Weights of a small GPT-style language model, trained from scratch on English Wikipedia.
Training: a variant of Muon for these matrices, 244M tokens, 7447 steps.
MLP neurons of a small language model. Each row is named by its layer, matrix (gate and up: input weights) and neuron, and shows model dimensions 128-191. Each number is 50 + 10 x the weight over its row's rms, rounded and kept within 0 to 99. A neuron's up and down rows have the sign that makes its largest values positive.
Before each neuron's rows, "fires after" lists the tokens most often just before its 100 highest values on Wikipedia text that the model never trained on. A number after a token or word is its count.

fires after: "2" 93, " England" 4
L6.gate279:46 51 65 60 44 44 48 45 41 57 53 39 47 59 32 45 63 77 66 48 67 55 41 45 63 63 41 32 52 52 61 40 52 54 52 57 50 51 63 47 38 50 55 41 61 50 52 68 46 57 35 59 72 57 56 54 49 51 43 50 60 52 39 59
L6.up279:56 39 44 50 51 65 40 47 59 35 46 48 42 58 62 51 59 39 49 40 49 53 49 47 44 73 38 50 43 51 47 53 50 42 49 59 24 59 42 58 47 49 19 45 38 56 48 58 47 40 50 32 59 44 64 54 61 55 42 48 66 44 37 48

fires after: "\n" 97
L6.gate249:53 39 68 53 62 55 69 44 42 51 51 35 48 48 41 38 57 54 60 42 69 53 49 53 39 35 54 56 53 53 64 37 54 64 48 54 58 59 48 54 46 60 59 60 49 36 38 71 64 72 49 45 64 54 33 48 26 37 62 41 57 55 49 52
L6.up249:54 45 53 41 37 35 44 44 68 53 52 59 54 44 32 40 35 41 52 40 51 27 33 55 51 61 60 49 49 51 48 59 61 61 34 46 55 51 42 33 55 69 36 48 48 64 44 53 49 42 37 44 35 58 58 51 43 67 52 76 53 50 40 59

fires after: " to" 23, "'" 20, " would" 7, " can" 5, " " 5, "," 4
L5.gate268:43 44 38 47 50 68 50 60 45 53 52 38 49 46 40 58 53 45 46 24 39 61 67 30 61 49 42 62 40 64 50 48 58 45 48 49 46 54 47 56 59 51 57 50 71 43 61 51 65 62 65 68 52 53 49 58 44 59 50 35 50 46 38 38
L5.up268:32 48 62 50 47 48 62 45 63 45 61 54 37 59 48 50 61 54 67 64 38 29 36 69 37 46 54 54 46 62 30 31 58 49 46 49 47 36 50 39 33 54 54 38 60 47 42 55 47 53 45 50 50 72 54 49 43 52 53 55 44 49 51 65

fires after: "." 26, "W" 10, ":" 10, "-" 8, "," 7, "to" 5
L5.gate298:57 62 28 51 38 43 68 43 48 59 27 57 37 43 32 71 52 56 50 59 42 50 36 54 36 36 51 60 38 61 53 49 62 59 46 45 52 50 46 53 60 38 66 47 79 61 51 55 53 50 47 52 36 63 50 40 61 60 64 35 42 40 50 65
L5.up298:47 48 25 55 60 60 55 44 37 51 41 60 48 70 33 36 56 56 46 54 29 56 38 47 48 39 47 48 47 49 43 47 77 50 46 48 54 56 32 41 64 41 56 53 74 48 44 63 47 51 57 57 41 66 54 40 46 63 51 46 67 43 58 53

fires after: "0" 49, "," 24, "5" 6, "3" 4, "4" 4
L6.gate87:57 38 51 69 36 74 53 39 39 69 24 64 36 58 53 47 41 51 37 61 43 63 63 40 41 60 50 57 50 57 59 52 50 36 49 43 52 54 36 55 59 32 57 40 48 57 60 56 51 38 39 41 50 30 43 42 59 50 45 73 53 55 40 41
L6.up87:68 38 34 58 45 58 59 51 57 68 61 57 40 43 64 45 52 45 40 72 53 51 69 61 45 58 42 36 61 49 48 35 53 27 33 48 58 57 50 53 49 28 51 37 64 41 46 54 42 45 49 48 56 43 38 38 52 62 47 59 62 63 47 49

fires after: " is" 47, "\n" 24, " was" 8
L5.gate302:54 58 39 36 45 42 57 39 47 47 33 52 48 56 42 53 52 78 49 48 61 81 65 47 44 57 52 45 36 41 45 52 60 65 48 61 47 62 52 63 35 61 50 36 50 62 52 56 55 39 35 62 52 57 46 51 46 80 53 42 53 47 38 41
L5.up302:52 56 46 62 61 44 52 49 67 40 59 67 60 42 54 59 55 65 37 32 60 38 51 54 42 43 40 34 44 53 26 60 51 63 56 38 20 38 59 50 39 32 41 48 56 66 68 32 66 50 61 40 49 43 57 58 53 48 66 51 45 54 40 50

fires after: " " 51, " Ka" 6, " \"" 5, " (" 4, "ry" 4
L5.gate202:38 60 63 50 58 46 50 38 58 50 39 53 39 61 69 56 46 61 37 51 26 51 55 62 69 35 53 56 54 48 40 57 47 56 57 38 52 47 60 65 39 24 37 42 40 48 34 61 47 47 51 60 50 36 45 51 35 46 68 48 40 62 48 65
L5.up202:44 55 71 66 56 68 52 52 60 49 47 41 56 46 47 51 50 62 47 52 53 41 60 40 72 58 56 70 48 48 58 69 54 32 48 50 50 72 60 56 30 46 46 34 49 53 54 38 55 42 41 30 46 64 45 47 49 60 47 45 56 37 40 61

fires after: " " 32, "2" 19, "1" 15, " on" 12, " On" 7, "On" 5
L5.gate76:49 60 46 54 48 50 57 47 27 29 38 48 63 52 41 65 45 67 64 41 57 35 40 44 65 52 36 50 49 42 38 32 53 37 51 53 56 51 66 71 35 60 35 51 53 41 69 48 42 39 49 48 64 64 37 46 47 48 26 50 60 59 38 59
L5.up76:42 52 55 53 46 50 50 39 33 60 47 55 63 44 40 71 47 53 58 32 50 39 40 49 68 38 26 41 46 34 45 38 48 43 36 57 69 50 34 69 42 49 47 40 43 48 65 41 56 43 34 58 56 76 40 47 41 60 33 38 61 66 55 58

fires after: "'" 46, "s" 13, "," 6, "www" 4, "." 4
L5.gate192:39 41 63 27 27 56 56 29 63 61 48 35 40 35 45 61 44 61 56 46 33 48 42 55 42 52 57 37 55 65 42 44 42 59 38 47 49 60 33 56 40 44 54 49 47 63 45 48 55 34 39 56 38 47 60 47 51 62 53 43 33 42 46 56
L5.up192:41 69 53 48 37 52 52 37 43 49 44 63 42 40 59 39 44 48 33 51 43 51 56 49 43 36 47 52 50 52 52 39 45 76 60 41 46 54 44 36 60 48 56 55 39 53 60 37 33 55 51 43 58 20 57 56 53 53 54 59 66 46 48 44

fires after: " |" 49, "." 10, "\n" 8, "%" 4, " based" 4
L6.gate196:75 58 31 45 60 52 51 49 43 44 46 40 68 64 18 37 63 55 56 55 46 55 50 34 54 51 33 39 43 47 49 49 44 54 46 54 57 46 35 41 57 74 56 50 66 50 33 37 57 36 61 51 32 46 42 39 38 50 44 58 57 58 53 44
L6.up196:53 47 40 43 47 65 45 41 38 60 42 47 50 68 41 43 48 41 65 55 58 54 51 24 51 50 52 36 49 63 45 59 31 42 43 45 46 58 47 26 65 62 58 64 46 59 40 48 63 50 52 42 64 56 54 33 59 49 50 60 56 46 60 58

fires after: "\n" 29, " \"" 17, " (" 16, "-" 4
L4.gate119:55 46 72 50 54 26 54 48 47 34 55 67 45 67 55 29 61 55 47 54 47 39 45 53 43 71 59 47 44 55 54 50 39 51 51 57 48 60 38 34 22 51 49 51 48 53 45 49 47 38 48 58 73 38 60 49 45 32 55 58 38 39 52 51
L4.up119:50 50 52 46 50 43 50 46 40 53 58 45 33 51 49 50 50 59 59 29 41 40 33 53 51 57 66 50 49 47 42 42 68 44 71 20 34 44 64 50 40 70 63 59 59 54 50 61 26 55 42 44 53 47 36 34 45 30 43 37 52 63 60 52

fires after: " " 68, "–" 8, " +" 6
L6.gate56:34 48 47 48 37 59 49 69 44 52 56 55 64 62 64 58 31 31 56 43 56 47 61 45 53 51 58 55 46 55 59 40 51 56 54 41 65 26 40 34 56 47 46 54 43 34 55 58 39 50 63 63 54 39 52 64 34 53 46 36 36 80 42 65
L6.up56:40 45 62 61 50 66 58 56 53 35 43 47 71 43 52 71 37 53 66 51 36 39 41 42 44 41 66 63 48 52 49 59 59 56 68 48 67 72 52 57 44 42 56 69 45 52 43 55 50 45 44 43 29 57 54 46 62 56 50 47 65 55 44 39

fires after: "\n" 34, "|" 23, " |" 8, ")" 7, "-" 5, "s" 4
L4.gate14:59 38 47 43 43 47 63 45 49 51 58 51 55 54 40 55 60 59 63 39 57 37 49 40 43 78 50 50 45 57 36 46 43 53 43 49 69 50 72 61 43 78 51 70 64 48 33 54 65 41 58 37 54 52 48 53 45 37 45 42 40 50 49 59
L4.up14:60 51 52 32 59 62 53 30 32 56 56 38 50 58 39 47 48 56 54 58 47 57 42 36 38 54 37 43 57 44 46 64 47 59 40 46 74 48 39 37 41 52 63 44 68 54 45 54 45 43 73 41 43 64 45 54 37 33 49 48 48 39 33 53

fires after: "." 32, " =" 23, "," 14, " (" 8, " \"" 7, "\n" 7
L5.gate287:41 49 54 41 60 62 49 55 49 44 65 47 28 60 49 62 47 38 50 45 58 44 49 43 47 51 60 51 56 42 42 56 55 62 51 50 55 58 63 72 56 35 44 47 42 55 48 41 54 34 52 38 53 60 56 55 51 43 36 60 68 49 36 42
L5.up287:56 44 32 39 44 48 45 52 31 58 58 58 46 37 41 59 46 49 66 61 28 56 39 58 48 62 41 43 42 34 47 37 58 41 45 48 66 36 52 54 49 56 39 36 57 61 71 52 37 51 30 37 66 47 45 37 67 48 52 47 52 57 53 41

fires after: "2" 98
L5.gate39:53 49 47 50 51 53 57 50 57 47 55 46 53 64 64 50 44 63 48 56 54 63 52 55 57 58 48 56 59 55 35 46 38 40 61 66 52 54 49 59 51 52 60 32 52 75 57 42 43 61 44 37 54 48 44 43 58 55 48 53 45 49 52 59
L5.up39:60 47 34 34 47 48 39 49 40 54 52 36 39 52 29 43 50 63 61 42 54 39 48 48 78 69 61 62 34 51 55 52 48 57 52 68 64 53 61 55 34 50 51 47 51 37 44 35 45 45 46 49 38 63 57 45 48 62 39 52 52 50 46 42

fires after: " to" 31, "|" 8, " and" 7, " he" 4, " To" 4, " also" 4
L6.gate48:49 56 54 47 35 34 56 51 46 33 54 60 63 59 47 40 63 42 64 47 49 47 49 46 52 52 47 47 33 62 45 56 26 43 56 37 54 47 45 30 45 57 55 52 59 49 35 47 42 51 64 73 56 56 52 44 58 40 44 41 45 47 39 54
L6.up48:44 52 49 46 35 51 42 51 52 56 49 34 38 45 70 53 54 37 65 61 53 55 51 47 42 38 52 43 50 67 52 48 35 44 55 43 60 39 64 55 41 49 71 50 59 45 43 46 47 58 65 39 54 47 47 38 51 53 56 45 52 52 39 68

fires after: "9" 49, " " 13, "1" 11, "7" 6, "6" 5, "3" 4
L6.gate41:50 56 57 31 49 54 60 45 44 48 53 47 53 48 57 37 50 55 42 51 67 64 42 67 56 47 62 38 42 50 43 44 46 59 63 51 58 37 26 46 58 39 41 69 66 55 45 74 30 45 61 60 60 34 51 29 66 53 51 41 35 48 39 66
L6.up41:47 41 40 38 47 63 76 62 48 38 58 50 41 52 34 67 54 49 57 38 51 59 43 50 21 58 69 44 54 57 64 58 38 54 36 47 53 62 67 44 45 54 34 39 36 49 48 53 53 64 40 40 56 40 53 57 41 55 44 58 49 55 55 49

fires after: "1" 65, "2" 17, "," 10, " July" 4
L6.gate225:52 50 55 64 47 39 38 55 35 56 38 34 57 65 45 43 57 46 80 61 24 49 54 39 33 67 70 54 46 50 55 44 54 28 49 39 48 46 55 62 73 55 62 61 47 58 56 67 66 39 44 43 56 52 53 48 42 53 64 34 59 47 55 73
L6.up225:50 52 42 61 57 46 50 64 35 56 56 50 52 62 55 47 47 49 71 48 67 47 50 46 70 53 36 58 31 51 44 68 41 36 54 43 66 45 43 54 44 38 43 63 42 47 57 47 55 48 57 53 39 59 54 48 39 53 48 54 47 43 57 31

fires after: "," 31, " that" 13, "." 7, " Dur" 5, "Dur" 4
L5.gate32:62 53 48 57 76 51 49 64 38 37 55 54 49 40 31 47 47 31 55 55 46 57 53 46 41 42 47 64 39 50 35 44 46 68 55 57 36 44 45 51 64 51 51 36 52 30 50 41 35 55 56 60 42 53 46 51 54 62 52 50 71 48 68 60
L5.up32:48 50 55 54 35 40 46 35 36 54 48 54 41 51 40 45 49 50 62 40 34 61 39 49 44 57 61 45 45 60 67 64 56 51 49 46 64 29 67 57 76 54 53 45 37 53 50 55 48 50 57 61 48 65 47 35 68 51 48 66 41 65 73 45

fires after: "0" 56, "5" 10, "s" 5, "2" 4
L4.gate3:63 52 39 52 61 50 53 47 52 69 48 63 57 48 47 51 38 69 43 60 48 63 47 51 52 48 26 54 47 53 47 56 47 54 46 38 53 45 54 33 52 56 44 52 68 49 57 64 59 63 49 28 43 54 63 52 62 50 39 67 34 44 64 59
L4.up3:37 50 56 42 36 39 41 64 52 40 52 48 51 56 51 42 54 59 49 62 35 51 50 48 38 55 67 48 63 54 57 47 47 60 59 40 46 42 49 54 59 36 60 53 47 50 59 67 30 38 35 50 39 48 47 33 34 43 43 70 59 53 35 58

fires after: "3" 22, "2" 13, "4" 11, "5" 10, "1" 8, "0" 8
L5.gate159:42 37 48 51 66 43 40 48 53 51 35 73 39 41 39 45 43 59 36 41 45 72 37 54 49 52 60 58 57 53 26 43 31 55 37 54 37 46 52 34 56 41 41 44 54 73 53 47 48 57 58 58 46 51 67 32 61 38 37 30 49 57 49 63
L5.up159:65 48 48 43 42 37 45 66 51 42 29 80 52 44 58 37 41 55 57 48 38 43 69 35 37 57 49 59 55 30 51 57 35 34 52 65 41 51 75 58 57 54 43 29 57 59 48 50 46 64 38 66 65 55 61 51 53 53 35 61 54 54 50 62